Weights of a small GPT-style language model, trained from scratch on English Wikipedia: 5 heads of 32 (1 for keys and values), 9314 steps.
MLP neurons of a small language model. Each row is named by its layer, matrix (gate and up: input weights; down: output weights) and neuron, and shows model dimensions 0-95. Each number is 128 + 24 x the weight over its row's rms, rounded and kept within 0 to 255. A neuron's up and down rows have the sign that makes its largest values positive.
After each neuron's rows, "fires in" lists the words (lower case) most often at its 100 highest values on Wikipedia text that the model never trained on.

L2.gate207 [155 140 150 108 114 134 121 137 136 161 106 106 147 124 123 160 123 128 148 141 108  86  74 142 125  85 144 116 159 142 120 115 137 114 145 117 104 155 123 138 129 120 128 125 166  66 121 133 129 117 166  60 164 129 154 106 180 154 150 103 118 148  76 101 206 114 147 114 155 110 100  95 155 149  92 110 127 154 140 132 158 104 134 122 124 100 148  99 124 159 133 150 160 116 162 130]
L2.up207 [111 117 130 129 114 125 128  91 123 148 124 100 150 124 145 168 107 117 129 182 139  74 105 122 128 127 147  99 134 134 114 112 109 134 189 142 112 149 116 162  85  97 110 144 163 117  70  99 120 101 122 112 105 177 122 105 143 130 148 116 147 135  76 127 143 135 133  83 157 124 112 118 183 115  94 135 122 153 130 102 132  81 117 106 112  45 147 127 112 162 133 136 142 134 178 127]
L2.down207 [106 144 148  96 123 133 175 122 112 134 115 146 137 129 101 141 122 143 164 135 101  91 122 123 126 123 148 136 154 168 167 126 148 144 160 116 115 161  88 140  59 134 141 142 143 100 102  98 136  92 159 137 149 159 160 117 161 128  98 125  94 123 134 137 156 124 141  98 123 123 141 109 129 145 118 134 119 130 141 157 146 109 115 158 138 103 153  77 135 153 114 136 141 127 115 116]
fires in: "there", "what", "while", "white", "when"

L2.gate78 [162 112 114 102 103 153 141 144 138 122 113  98 149 138 112 103 135 117 116 120 148 160 157 157 161  92 126 132 126 152 146  96 163  81 126 145 152 168 135 139 137  92 149 164 153 106 156  80 127 118 145 101 148 138 129 111 130 148 113 135 133 114 112 106 127 144 130 132 159 126  82 124 128 123  96 112 159  92 123 165 114 169 113 102 130 119 178 130 124 135 161 176 120 129 102  87]
L2.up78 [119  95 109 105  92 133 129 163 129 166  64  99 128 131 134  88 119 114 171 100 145 134 145 140 171 152 111  82 158 122 129 133 146  82 126 136 129 153 114 132 163 123 145 125 112 111 191 129  86 143 125 142 160 128 151 107 126 123 116 133 129 143 119 108 123 128 117 141 133  94 106 101 160 118 142 102 157 118 166 167 130 157 123 117 185 137 191  99  94 121 130 139 131 117 105 113]
L2.down78 [151  82 125 119 121 124 157 146 129 127 110 111 149  68 110 110 158 121 134 111 161 111 107 130 121  98 163 113 119 139 134 115 155 110 164 120 130 131 158 143 156 132 135 173 129  51 169 140 131 128 120 109 152 105 113 116  71 157 123 127 150 139  99 140 133 106 124 112 127 162 120 114 181  92 162 131 189 120 145 109 122 129 129 114 148 129 157  78 148  81 145 158 125 119 179 116]
fires in: "this", "both", "same", "not", "some", "known"

L2.gate409 [113 118  86 123 106 130 128 145 123 108 113 177 157 120 143 123 160 147 129 120 111 153 125 151 131  95 158 100 148 123  83 153 110 138  68 157 151 167 110 131 155 121  83  95 110 127 145 124 110 123 120 186 117 124 161 111 136 159 164 108 141 132 119 112 126 169 175  89  80 151 145 126 140 125 120 149 134 128 102 144 184 109  95 125 142 100 123  67 122 142 158 122 117 137 141 200]
L2.up409 [109 119 105 149 163 151 106  99 167 160  91  98 126 124 116 137 143 161 129 145  92 132 105 122 121 140  81  99  92  98 157 169 148 112 157 140 132 128 100 149  71 186 139 160 184 121  99 151 143 104 107 122  90 128 113 127 133 179 135 162 126 155 108 128 130 121 135 171 175  93 113 106 120  88 146 135 109 135 136 116  94 102 125 128 104 139 156 118 131 191 144 115 158  97 133 139]
L2.down409 [ 97 140 126 108 149 172  98 121 138 153 103 100 121 118  95 119 134 155 137 160 109 154 121 155 119 155  76  98 112 112 133 131  83 119 138 129 108 151  95 111  95 152 183 116 137 167  94 123 163 145  94 121  99 116 120 171 151 131 141 199 149 178 125 118 166 163 128 131 136  75 126 124 164  91 139 123 118 115 126 119 102 105 114 150 102 131 123  98 114 175 147 106 121 110 100 139]
fires in: "while", "after", "then", "when", "shows", "showing"

L2.gate266 [184 128 126 143 121 123 133 155 126 130 169 144 106 117 121 153 170 137 157 104 116 137 153 128 128 124  90 106 144 122 119 141 152 132 193 188 145 125 154 157 127 122 136  96 138 111 164  91  87 112 150 108 161  88 107 150 116 123 139 116 152 132 124 140 137 113  96 131 125 141 150 128 156 149 118 156 119 108 139 125 118 184  79 142 138 115 125 152 104  89 121 123 128  86 100 116]
L2.up266 [185 127 139 133  97 124 107 137 118 163 148 114  89 130 156 120 158 109 152 105  99 130 119 127  93 112 112  97 142 138  95 109 159  99 196 164 109 156 139 140 137 136 150 116 158 124 178 110 169 129 112 128 129 128 120 131 148 160 121 148 151 164 128 145 116 133  83 128 133 152 161 123 152 133 107 133 145 107 113 100 117 150 100  88 137 127 125 140 108  89 124 120 151 126 128  92]
L2.down266 [114 106  91 127 110 144 114 164 156 172 125 126 122 127 150 130 100 128 170 118 122 164 155 140 136  97 149 110 124  94  95 149 168 156 138 152 119 103 133 146 102 127 142 141 146 108 137 124  80 112 116  95 129 139  98  94 121 175 111 134 128 130  99 106 127 131 108 112 104 160 132 180 144 153  83 131 151 116 131 129 132 164  80  77 154 131 133  83 151 130 125 139 118  75 152 108]
fires in: "between", "both", "more"

L4.gate209 [102 137 160 120 151 103 144 145 123 137 137 134 128 120 131 134 144 157 150 116 160 143 107 111 182 187  86 104 128 137  88 166 145 145 115 174 171 104 152 152 158 100 134 149  71 138 119  94 109 132 139 130 102 132 141 102 107 161 151 104 186 140 150 107 169  98 135 149 144 126 135 172 114  96 130  96 122 151 114  94  96 150 144 110  95 139 137 132 136 113 140 143 139 133 126 125]
L4.up209 [107  99 103 153 126 138 131 116 158 129 177 106 108 104 118 148 158 119 105 134 136 147 166 143 156 141 108  54 152 148  88 113 115 138 103 149 147 148 139 126 174 120 128 104 146 116 155 102 160 136 129 129 125 145 115 156 126 173 116 157 139 132 177 155 143 100 149 123  86 131 164 140 102 154 109 108  80 118 132 133  79 150 124 152 108 137 175 126  90 148 174 102 122  98 151 149]
L4.down209 [158 117 111 133 130 160 127 112 119 126  84 153 170 138 140 180  95 174 109  97 133  84 123  92 165 124  93 109 142 113 130  93 147 137  98 123 135 113 114  97 110 129 143 105 153 110 138 157 103 125 132 113 135 143 167 135 125  91 142 116 112 139 116 124 111 135  99 142 135 149 154  81 163 117 127 127 121 123 168 130  87 113 114 145 128 103 113 134 117 167 136 137 153 122 116 113]
fires in: "not", "so"

L2.gate309 [157 108 137  97 127 111  99 145 109 155 150 134 131 163 160 103 116 153 123 103 120 130 149 154 108 135 147 112 116 147 153  96 128 118 141 167 205 100 178 128 141 169 131 117 110 176 132 113 147  92 131 115  99 128 160 127  82 129 150 121 151 145 125 158 146 152 119 114 175 117 144 140 122 130 163 123 143 119 161 130 119 159 115 111 136  76  97  91 154 133 108 111 131 103 133 125]
L2.up309 [139 106 142 104  97 162 110 125 109 183 147 135 109 173 148 131 108 156 120  96 137 136 120 149  92 111 121 118 107 120 124 102 128  98 119 168 196 131 134 161 136 134 149 102 114 160 128 129 130  88 112  79 113 125 152 126 115 120 162 139 153 148 161 160 151 123 126 120 160 130 133 169 143 116 166 113 128 168 169 121 104 137 110  78 158 100 126 107 139 131 126 134 152 130 155 138]
L2.down309 [116 131 122 177 146 115 117 123 129 209 134 145  96 103  81 120 111  93 145 137 132 117 159 150 116 126 135 110 117 149 100 133 127 114 135 148 147 106 112 131 112 155 143 158  88  91 134 112 109 111 124 120 141 107 143 103  81 137 141 117 146 127  81 100 119 139 148 112 105 153 119 135 171 120 122 127 195 105 143 112 126  88 103  69 140 121  87 118 115 128 172 119 153 108  85 121]
fires in: "other", "are", "friends", "another", "with", "were"

L2.gate569 [121 154 115 151 112 169 161 102 140 115 126 111 104 151  99 122 183 146 129  48 144 155 127  92 128 122 170 120 161 129 147 115 112  88 117 102 142  81 160 147 110 149 143 120 110 125 137 134 173 115 129 152 113  95 111 145 107 158 128 139 128 161 147 100 141 113 164 157 150 114  93 165 137 183 136 139 108 181 151 119 119 110 129 105 112 158 131 120 101 148 130 152 146 126 121 134]
L2.up569 [101 137 144 133 137 161 102  86 111 163 116 114 114 154 124 140 140 157 121  98 148 125 119 133 136 128 114 149 137 125 151  87 102 101 113 123 156 102 146 148 102 154 170 127 117 105 133 162 170 157  90 142  82 133 138 138  91 152  91 140  97 160 137  72 132 164 125  94 130 128 119 146 128 147 123 135 123 163 150 140 109 141 158 103  98  99 147 117 101 108 134 132 137 147 134 126]
L2.down569 [113 110 134 100 106 134 115 112 120 117  98 152 160 154 102 113  99 173 110 135 125  84 138 130 170 110 143 165 118 109 102  80 120  65 132 138 150  94 134 147  88 149 152 128  83 111 102 138 131 110 145 146 117  99 132 162  73 137  64 131  80 152 141  94 123 124 111 154 146 124 104 128 140 150  76  67 129 119 146 134 170 130  90 116 135 121  94 131 117 100 119 129 122 117 103 103]
fires in: "had", "have", "were", "has"

L8.gate88 [134  97 120 120 104 151 137 129 146 151 115 121 136 128  92 157 130 128 137 132 146 129 124 126  98 114 103 110 124 139 106 164  94 159 149 149 117 139 153 111 135  93 164 129 107 106 122 137  98 158  61 137 131 102 159 135 126 100 127 119 150 119 126  95 117 147 160 140 107  89  99 135 171 107 103 172 102 132 116 105  83 100 145  94 146 119 141 127 106 197 140 193  76 138 160 140]
L8.up88 [100 138 113 118 133 147 146 134 107 143  84 137 139  93 130 149 156 147 115 122 154 132 119 138 104 149 107 143 167 145 136 145 104 142 171 150 162 110 153 121  81 141 132 126 159 111 122 145 130 165 124 110 118 115 170 142 167  99 130  62 141 105 113  95 127 132 158 113 196 142 129 122 127 181 112 182  91 147 125 132 125 101 128 164 138 184  92 120 138 154 178 117  96  98 111 146]
L8.down88 [ 92 124 123 146 104 149  82 157 125 161 144 135 152 102 121  90 144 157 147 105 134 130 145 124 121 119  91 116 139 143 100 129 131 124 154 136 136 171 121 117  91 124 103 141 137 123 110 155 159 101 147 123 155 132  66 148 173 135 129 109 145 146 113 132 101 110 125 126 115  92 112 118 201 123  85 134 131 112 140 122  64 144 143 166 121 103 131 133 116 117 125 116 144 138 137 110]
fires in: "but", "while", "although", "where", "though", "what"

L2.gate124 [ 75 130 124 150 109 104 128 155 102 124 110 123 164 122 129 144 121  95 144 146  92 145 118 160 107 125 173 135 155 156 107 133 125 159 116 114 151 109 137 132  87 115 106 124 156 137  98 157 121 117 122 118 153 141 136  99 116 104 118 202 153 165 117  99 179 126 116 130 122 138 122 135 133 115 118  97 123 127 102 111 138 138  57 150 115 121 116 123 141 150 115 112 104 161  84 157]
L2.up124 [114  92 143 136 107 138 137 128 128 142 102 126 160 122 107 139 130 110  97 129 109 123 133 152 145 131 100 130 138 118 104 136 134 149 121 132 137 106 143 138 116 114 139  97 143 118  96 166 174 138 166 123 142 133 155 105 119  95 114 175 153 176 111 100 135 146 113 137 143 145  82 149 166  98 106  81 131 131 130 107 146 157  93 128 128 113 156 105 134 162 124 123 129 126  74 149]
L2.down124 [117 106 124 132  88 153 153  97  94 157  97 167 144 134 117 152 161 113 128 107 136  74 128 160 134 154 159 132 130 108 110 140 189 135 123  98 127 114 130 114 113 130  99 153  88  99 117 189 178  94 151 177 137 116  86 127 116 107 119 164  98  99 141  80 157 145 147 111 138 129 145 112 135  59 148 112 114 129 153 118 180 149 118 141 125 123 185 135 132 120 152 141 124 148  98 126]
fires in: "championship", "championships", "shows", "songs", "song", "showing"

L2.gate314 [118 117 113 141 130 155  94 104 119 149  96 127  87 139 104 154 132 128 114 160  85 157 139  98 134 136  89 154 139 139 125 136 122 156 115 123 137 118  91 102 112 156  93 150 123 140 126 146  97 105 107 122  92 109 122 143 116 143 135  94 155 142 150 123 158 139 133 127 107 101 105 143 123 149 117  96 121 147 151 140 156 157 161 141 154 139 104 155 121 145 120 149 125 113 181 161]
L2.up314 [133  96 137 119 118 148 118 135  88  97 114 125 127 147 140 123 140 134 154 136 153 155 101 133 157 122  97 166 127 138  90 169 131 112 132 145 141 155 155 124 126 150 141 104 117 115 170 126 116 151 119 156  98 118  92 114  90 115 112 152  71 143 138  91 127 132 122 115 136 118  84 135 140 155 112 136 143 132 126 120 148 187 160 126 146 153 142 111 145 113  88 157 158 126 155 115]
L2.down314 [158 162 121 145 133 139 119 114  88 120 135 112 149 173 105 138 127 158 126 163 112 126 115 115 151 109 106 168 111 135 102 119 144  96 149 128 139 168 124 138 132 177 140 107 121 113 131 130 156  95 160 148 109 122 126 152 124 146  79 156 109 165 140 123 112 131 130  78 132 161 107 135 127 132 113 106 131 139 124 140 142 163 128 124 121  87 113 161 107  82 141 115 115 116 161 122]
fires in: "have", "has"

L2.gate211 [151 141 126 127 108  89 125 156 105  95 114 143 176 163 143 145 145 106 158 125 132 146 125 188 171 153 137 105  82 121 130 122 141  98 163 146 122 167 148 110 112 100  96 142 102 126 164 117 132 157 135  96 111 121 110 115 135 147 136 151 160 132 157 146  78 124 111 107 123 101 142 157  92 164  86 136 137 189 113 114  92 120 160 104 115 145 149 109  90 121 120 122  89 136 146 143]
L2.up211 [139 117 141 112 105  62 116 135 114 133 106 115 144 136 132 105 107 156 162 156 161 131 104 212 140 140 122 115 117 145 120 119 151 120 121 106  93 116 117 133 135 110 109 173 103 116 175 105 139 151 133 131 121 122 124 135 138  94 148 140 200 160 137 140 140 103 100 152 114  93 138 134 117 106  83 127 117 160 121 104 117 111  81  98  91 130 119  96 120 126 154 115 131 150 141 136]
L2.down211 [168  98 103 138 120  91 123 128 125 108 168 117 156 141 159 190 110 145 105 119 131 159 135 148 168 147 147 117 132 138 139 139  99  97 156 152 113 149 145 107  94 115 114 112 152  95 137 109 103 144 125 119 134 122  86 103 128 123 110  83 174 115 113 125 108 137 103  99 126 136  84 172  90 139 115 154 149 154 119 114 109 133 188  81 126 106 117 114 118 149 172  96 157 126 134 120]
fires in: "not", "while", "would", "however", "began"

L4.gate326 [115 177 106 150 124 124 168 123 160 156 119 128 143 125 109 110 100  93 164 148 101 123 135 102 112 114 134 141 117 134 146 140 157 130 132 142 127 128 100  99 112  95 127 138 161 134 137 116 121 134  96 154 127 104 161 146 101  75 138 147 139 123 134 103  78 124 105 184  65 119  98 127 137 120 101 119 135 126 137  81 117 105 175 100 171  83 118  93 142 147 132 128 109 106 175 123]
L4.up326 [ 86 168 120 136  99 110 163 120 157 187 104 130 133 116 135 137 155 119 159 122 106 114 155  77 124 115 125 117 133 153 106 142 154 138 112 137 120 128 101 127  92 137 145 140 130 117 135  92 108 138 107 122 154  88 191 147  91 113 134 146 123 159 136 132  85 133 108 165  54 157 134 148 144 117  84 147 132 148 130  87  86  98 162 108 152 120 129  80 142 129 129 133 148 120 185 130]
L4.down326 [105 149 131 125 124 169 111 166 109 163  92 140 151 110 121 167 122 159 179 130 147 149 167 143 129 115 105 140 154 130 122 156 113 115 118  85 167 104 136 122 130 151 120 137  66 148 105 118  79 123 118 155 154 143  89 106 160 112 120 139 117  85 123 107 159 152 105 115 144 135 182 119 118 121 132 125 136 101 119 155 116 120 110 111  84 109 144 107 122 133 140 120 164 140 100 113]
fires in: "which", "where", "until", "since", "although", "when"

L8.gate381 [120 128 135 117  99 104 126 177 111 125 132 136  94 137 154  84 105 139 164 152 111 136 149 151 118 187 131  97 154  96 148 127 176 143  86 139 125 116 121  93 131 142 157 107 133 123 115  95  75 142 115 170 116 113 133 115 135 118 144 146 140 139 158 119 117 105 110 144 128 138 141 125 173 122 112 163  77 125  68 134 125 119 117 105  99 108 151 171 121 146  97 137 104 149 171 134]
L8.up381 [109 169 137 100 115 147 122 123 154  61 122 144 143 107 125 136 134 154 183 135 131 128 109 153 204 162  80  91 173 122 138 131 144  88 149 146 182 131 147 133 124 152 120  82 122 122 138 105  98  89 100 127 166 129 142  95 146 130 113 143 131 105 122 112  80 155 136 136 133 158 162 102 159 131  82 151 160 151 129 142  91 119 137 136 121 152 134 158 160 144  98 119 116 110 164 121]
L8.down381 [ 83 140 106 133 147 126 141 147 114 145 182 107 107  98 112 108 130 140 152 129 145 165 130 117 134 129 107  90 163 137 150 146 138 104 107 116 159 139  80 108 144 111 139 106 169 137 128 109  98 138  97 114 125  81 103 109 132 112 101 151 154  93 162 156 154 132 132 142 146  92 138  75 110 105  97 147 102 117 157 128 102 109 117 104  90  90 103  99 108  88 158 123 118 132 140 122]
fires in: "after", "during", "despite", "following", "while", "although"

L11.gate616 [148 134 147 153 111 142 116 126 112 144 147 131 100  75  97 127 123 147 157 141  84 110 150 153 109 143 123  92 126 132 118 111 115 113 108 137 118 113 135 145 122 120  79 111 138 160 149 145 103 104 118 136 154 119 122 125 133  97 167 162 121  98 141  91 101 155 105 140 125 172 131 124 168 137 118 133 141 154 131 119 104 106  99 122 101 167 126 134 126 175 112  96 154 120 103 101]
L11.up616 [120 182 136 140 123 120 121 102 103 108 141 120 116 121 127 128 117 108 128 114 112 123 149 117 147 135 163 126 158 110 162  75 146 127 115 120 100 121 150 137 120 140 144 170 157 173 183 130 149 109 142 183 158 155  91 129 101 149 172 106 143  82 145  74 139 136 134 146 125 114 163 110 115 160 102 146 131 131  97 132 164 117 178 109 109 142 144 106 121 126 146 104 133  84  97 160]
L11.down616 [168 112 152 132 115 153 142 132 112 102 148 153 124 123 130  72 180 165 179 161  92 132  96  98 165  84 118 130 119 115 119 134 145 122 133  95 128 124 140 101 132 104 139  85 111 151  89 135 107  93 108 113  90 116 158  91  97 122  88 131 123 128 125 123 141 185 152 105 104 152 136 144  84  99 117 134 147 138 135 141 157 131 143  99  82 140 140  78 131 124 157 151 156 162 144 120]
fires in: "his", "he"

L2.gate61 [151 110 123 154 123  88 124 121 165 154  76 107 147 151 140  82 126  97 148 101  99 100 128 199  90 142 124 109 142 162 118 139 104 175  89 105 110 106 144 129 152 149 160 124 131 140 150 132 107 111  95 130 168 129 104 138 145 163 110 167 141 114 128 112 116 161 158 110 107 152 134 146 105 104 118 145 157 150 136 148 109 139 154  80 102 127  92 142 120 149 128 136 140  79  85  84]
L2.up61 [167 131 145 152 109  76 136 131 181 139 116 139 170 119 125  86 122 101 159 101 123 124 118 162 143 147 146 153 170 133 104 108 139 195  80 112  71  99 142 117 118 111 143 110 159 162 162 116 137 106  75 167 153 128 115 172 103 137 119 140 141 124 112  96 121 177 151  95 150 173 132 134 102  92 132 143 153 150 149 118 129 132 163 108 102 122 102 105 117 143 156 129 135 118 108 120]
L2.down61 [109 119 119 149 119  91 168 141 126 139 162  92 116  97 113 133 130 142 108 130 125 144 178 147 160 139 105 128 161 138 149 147 146 140 149 146 110 166  85 177  77 158 114 114 156  92 130  86 116 151 127 133 108 157  70 163 134 156 113 150 123  99 110 179 125 142 137  77 118 179 100 126 145 141 130 116 129 143 125 123 135 181 116 161 138 148 115 112  75  90 154 157 147 143 169 133]
fires in: "also", "both", "they", "he", "up"

L2.gate101 [150 150 117 123  87 118 151 143 107 120 142 165 129 135 163  95 143 102  93 144 103  73 137 145 111 120 138 131 138 168 122 125  98  78 121 101 128 124 150 130 116 139 136  53 102 121 140 130 149 140 103 180 156 108 135 134  95 137 144 140 128 121 115 103 155 141 133 138 112 117 123 156 106 120 109 137 146 124 104 117 174 112 157 150 122  84 128  94  99 165 122 119 100 181 110 157]
L2.up101 [123 119 117 150  84 126 142 131 115 104 101 201 170 123 148 112 143 131 112 153 143  84 131 131 123 157 121  87 140 117 127 147 114  99 138 125 108 136 122 110 135 118 127  85 128 114 113 141 115 114  87 169 152 111 155  91 100 102 178  76 117 112  97 120 155 153 132 120 108 133 145 144 142 116 143 104 142 151 108 145 179 114 131  92  72 137 139 154 118 116 135 114 104 144 163 189]
L2.down101 [172 129 128 159 109 153 152 146 116 129 132 126  87 148  96 128 134 103 141 113 137  76 100 150 124 170 143 150 154 143 121 124 137 112  99 120 123 138 105 159 134 110 135  93 141 136 145 131 106  81 119 157 130 109 179 105 144 115 121 125 107 112 135 105 108 132 132  89 131 173 169 149 115  96 123 149 116  95 125 152 167 160 148 157  88 146 161  83  87 131 145 141 137 156 155 107]
fires in: "born", "college", "season", "played", "information", "legal"

L2.gate208 [196 130  97 128 107 152 128 108 149 106 156 134 130 108 132 134  68 159 149 162  94 120 116 117 140 141 133  84 160 114 111  87 149 173 113 138 103 153 106 138  99 123 125 110 160 111 173 153 140 156  89 100  99 135 141 100 123  99 114 157 161 116 131 125 103 156 175 134 140 128 124 112 126 129 143 140 125 161 109 118  62 117  89 136 105 147 123 141  97 139 111  94 132 128 160  89]
L2.up208 [148 120 116 142 109 161 142  96 134 129 153 141 132 100 120 112 108 152 112 129 125 104 129 117 142 133 108 170 135 179 122  97 164 160 142 145 117 185 141 121 102 108 137  87 172 117 127 180 111 151 126 137 103 162 151 110 137 105 140 129 101 150 148 105 106 124 169 107 105 162 124 141 125 130 112 117 122 148 115 137  72 115 129 136 110 130 147 122 118 118 152 119 121 122 126 129]
L2.down208 [ 98 133 115 176 131 147 103 130  63 146 123 128 130 109 108 132 143 103 134 121 182 124 151 115 124 116 127 151 121 151 106 119 121 146 112 118 167 163 104 147 120 122 110 128  86 126  83 106 131 110 164 120 142 112 100 137 117  81 130  62 104 127 134 122 152 128  98  89 102 145 100 172 156 142  96  62 123  62 163 116  93 133 120 134 120 106 189 114  92 104 194 143 131 116 116 143]
fires in: "and", "then", "she", "first", "he"

L9.gate182 [139 102 174 123 114  97 151 132 153 143  95 117 138 105 136 119 181 109 147 159 107 121 117  98 169 101 161 124 143 100 106 133 104 110  83  90 137 119 135  93 133 153 129 160  64 105 116 104 127 130 161 135 136 162  80  97 171 115 149 160 102 160 170 103 140 125 147 142 153 110 143 131  99 133 134 101 150 136 123 163  94 137 134 198 146 104 127 106 161 132 111 127 149 117  92 132]
L9.up182 [146 111 146 166 148 124 215 127 163 157 146 157 155 114 173 123 113 160 116 137 116 112 117 120 102 138 110 141 161 121  96 102 138 122 116 155 120 141 135 150 101 152 128 167  97 138 160 163 140  68 103 118 165 143 198 164 119 146 122 135 130 139 104 131 143 117 133 145 142 124 114  97 115 134 124  72 115 118 165 101 110 155 132 147 129 148 142 119 102 163 151 128 146 131 131 114]
L9.down182 [108 123 102 105 116 166 108 140  95 148 102 161 125 129 155 108 162  89 141 139 126  97 110 158 155 124 201 136 138 148 116 126 125 138 109 148 139 102 150 139 176 128 173  74 157 125 134 125 148 184 114 161 161 120 170 139 124 159 113 130 110 115 174  93 113 102 130 129 160 163 164 150 136 116 157 141 152 137  87 133 163 146  66 119 119 114 113 156 115  88 131 148 154 129 117 108]
fires in: "i", "we", "to", "t", "you", "not"

L8.gate445 [124 101 155 129 132 119 132 151 154 145 169 117 136 134 130 126 131 110 157  77 141 156 110 152  93 114 121 155 147 114 126 165 147 103  89 177 146 133 142 139 142 167 114 109 132 158  88 103 124  59 111 124 115 109 128 154  81 147  96 135 109 158 146 100 115 152 136 105 129 154 145  76 138 133 197 139 143  99 108 134 133 193  76 128  93 107 115 103 136 105 149 140 127 141 154 156]
L8.up445 [186 147 123 133 159 130 125 117 129 123 104 205 107 109 131 126 109 111 152 150 129 160 109 132 128 116 134 126 195 111 147 140  96 145 101 168 123 127 159 126 147 115  92 154 150 170 155 164 113 109 164 136 169 131 154 157 176 200  93 124 127 121 142 144  94 149  84  58 157 157 120 120 133 107 142 124 144 121  91 115 159 125 157 147 116 126 116 102 153 115 152 171  85 111 118  94]
L8.down445 [117 147 168 129 127 142 132 105 112 144  86 140  90 109 180 123 154 137 149 109 158 173  68 114  84 141 140 133 131 142 119  72  95  94  86 131 134 152 110 106 128 147 145 123 142  99 140 105 115 107  97 152  96 128 124 101 159 155 142 143 161 166 128 121 139 112 149  99 131 130 104 128 105 133 155 131 130 101 134 105 119 157 145 122 128 150 131 100 154 148  92 182 153 157 189 112]
fires in: "and", "or"

L2.gate485 [147 150 151 116 153 113 123 177 114 130 168 146 114 190 150 113 108 122 132 152  76 117 143 120  99 148 133  98 122 124 133 119 126 126  85 101 131 146 141  89 100 123 176 159 136 121 108 110 124 106 134 130 153 105 134 152 113 157 123 139 170 112 198 122 128 137 125 138 123 127 134 110 137 144 153 127  81  91 136 127 143 133 168 140 128 124 145 123 132  95 108 114 110 121 147 132]
L2.up485 [188 111 143 104 137 119 148 157 167 160 138  84 108 150 115  90 140 124 105 122 128 102 157 116  91 106 133 134 146 135 112 134 127 140 154 150 140 163 137 131 117 169 142 112 134 127 148 136 136 139 111 139 141 155 112 134 150 140 109 135 100 100 109 106 150 149 145 120 180 137 147 143 114 131 119 145 141 127 113 146 166 110 173 102  99 103 128  97 104 111 141 103 140 124 144 123]
L2.down485 [136 114 119 132 129 105 153 145 151 153 145 144 162 186 162  94 121 157 165  90 122 123 130 119 129 123 152 102 119 180 112 116 147 171 143 120 145 170 153 142 148 113  94 120 168 144 163 130  91  77 118 129 102 126 105 123 160 116 132 118 110 100 136 109  90 125 141 124 149 118  97 118 126 146 146 177 159  94 114 139 121 128 140 136 114  69 175 133 113 163 178 166 113 138 117  97]
fires in: "between", "from"

L9.gate166 [159 118 138  81 160 134 118 114 146 154 141 108  75 116 111  80  94 125 149 138 133 131  82 130 113 132 136 131 181  93 127 154 106 192 112 136 101 117 126 102 176 159 118 113 130 169  88 152 183 118 115 107 105 152 143 119 133 143  89 146 139 170 159 156 132 185 158 113 106 122 110 109 128 139 116 128 156 113 137 140 110 116  95 129 138 110 136 126  86 138 118 140 129 121 157 118]
L9.up166 [119 127 104 102 134 131 103  99 122  81 150 156  90 104 147 119 100  91 154 132 136 148 107 117 111 158  83 145 125 142 128 121 150 136 106 133 137 120 116 129 130  91 138 142 112 153 157 152 133 108 136 160 113 126 143 119 136 146 100 160  81 106 149 131  82 113 105 140 155 139  92 124 108 105 126 126 119 128 105 107 136  91 115 111 118 126 123 108 135  99 109 144 158 160 162 118]
L9.down166 [122 114 138 126 161  89 156 147 140 136 115 134 148 102 119 104 137  88 137 132 142 124  86  93 122 169 129 176  97  73 117  99  78  86 122 130 129 124  89 152 110  92 141 109 142 145 125 118 128 108 123 148 117 165 143 100 132 153 123 100 134 147 146 125 175  90  99 159 153 148 131 111 123 173 123 114 113 122 120 151  98 193 143 134  99 139 107  98 142 144 133 163 135 168 128 137]
fires in: "and"

L2.gate13 [142 147 133 178 182 155 126 135 137 148 128 119 121 128 115 164 150 125  97 127 143 125 139 129 152  77 113 137  94 165 114 152  92 129 141 140 184 133 166  98 115 115 131 144 125 159 136 106 121 101 136 151 105 187 120 134 156 156 131 150 104 113 126 137 121 141 120 135 137 154 135 168 130 117 139 178 118 121 128 148  76 148 160 116 167  80 171 121 135 138 139 121 141 108 142 134]
L2.up13 [131 112 130  93 137 126  82 107 135 110 147 140 103 122 169  89 122  97 113 111 141 108 136 146 130 125 134 128 114 175 166 141 141 152  74 120 115 133 114  89 140 150 116 119 135 168 140 134  87 119  91 144 160 206 141 135 143  91 108 126 161 122 167 161 146 143 106 141 134 143  85 150 116 113 129 139 115 122  79 139 111 123 149 125 134 111 180 157  94  76 130  97 128 128 146 127]
L2.down13 [ 95 144 145 180 104 118 102 109 120 126 164 175 126 160  75 128 144 111 143 115 154 119 114  82 105 122 101 108 116 159 108 150 127 127 119 130 110 159 133 100 127 126 128 149 136 153 152  98  83 125 156 153 111 155 103  96 164 102 126 143  78  85 156 117 141 133 108 159  71 115 127  96 106 104 122 149 152 136 125  99 119 141 118 141 145  90 112 161 110 138 119 157 121 148  98 153]
fires in: "government", "developed", "development", "established", "governor", "education"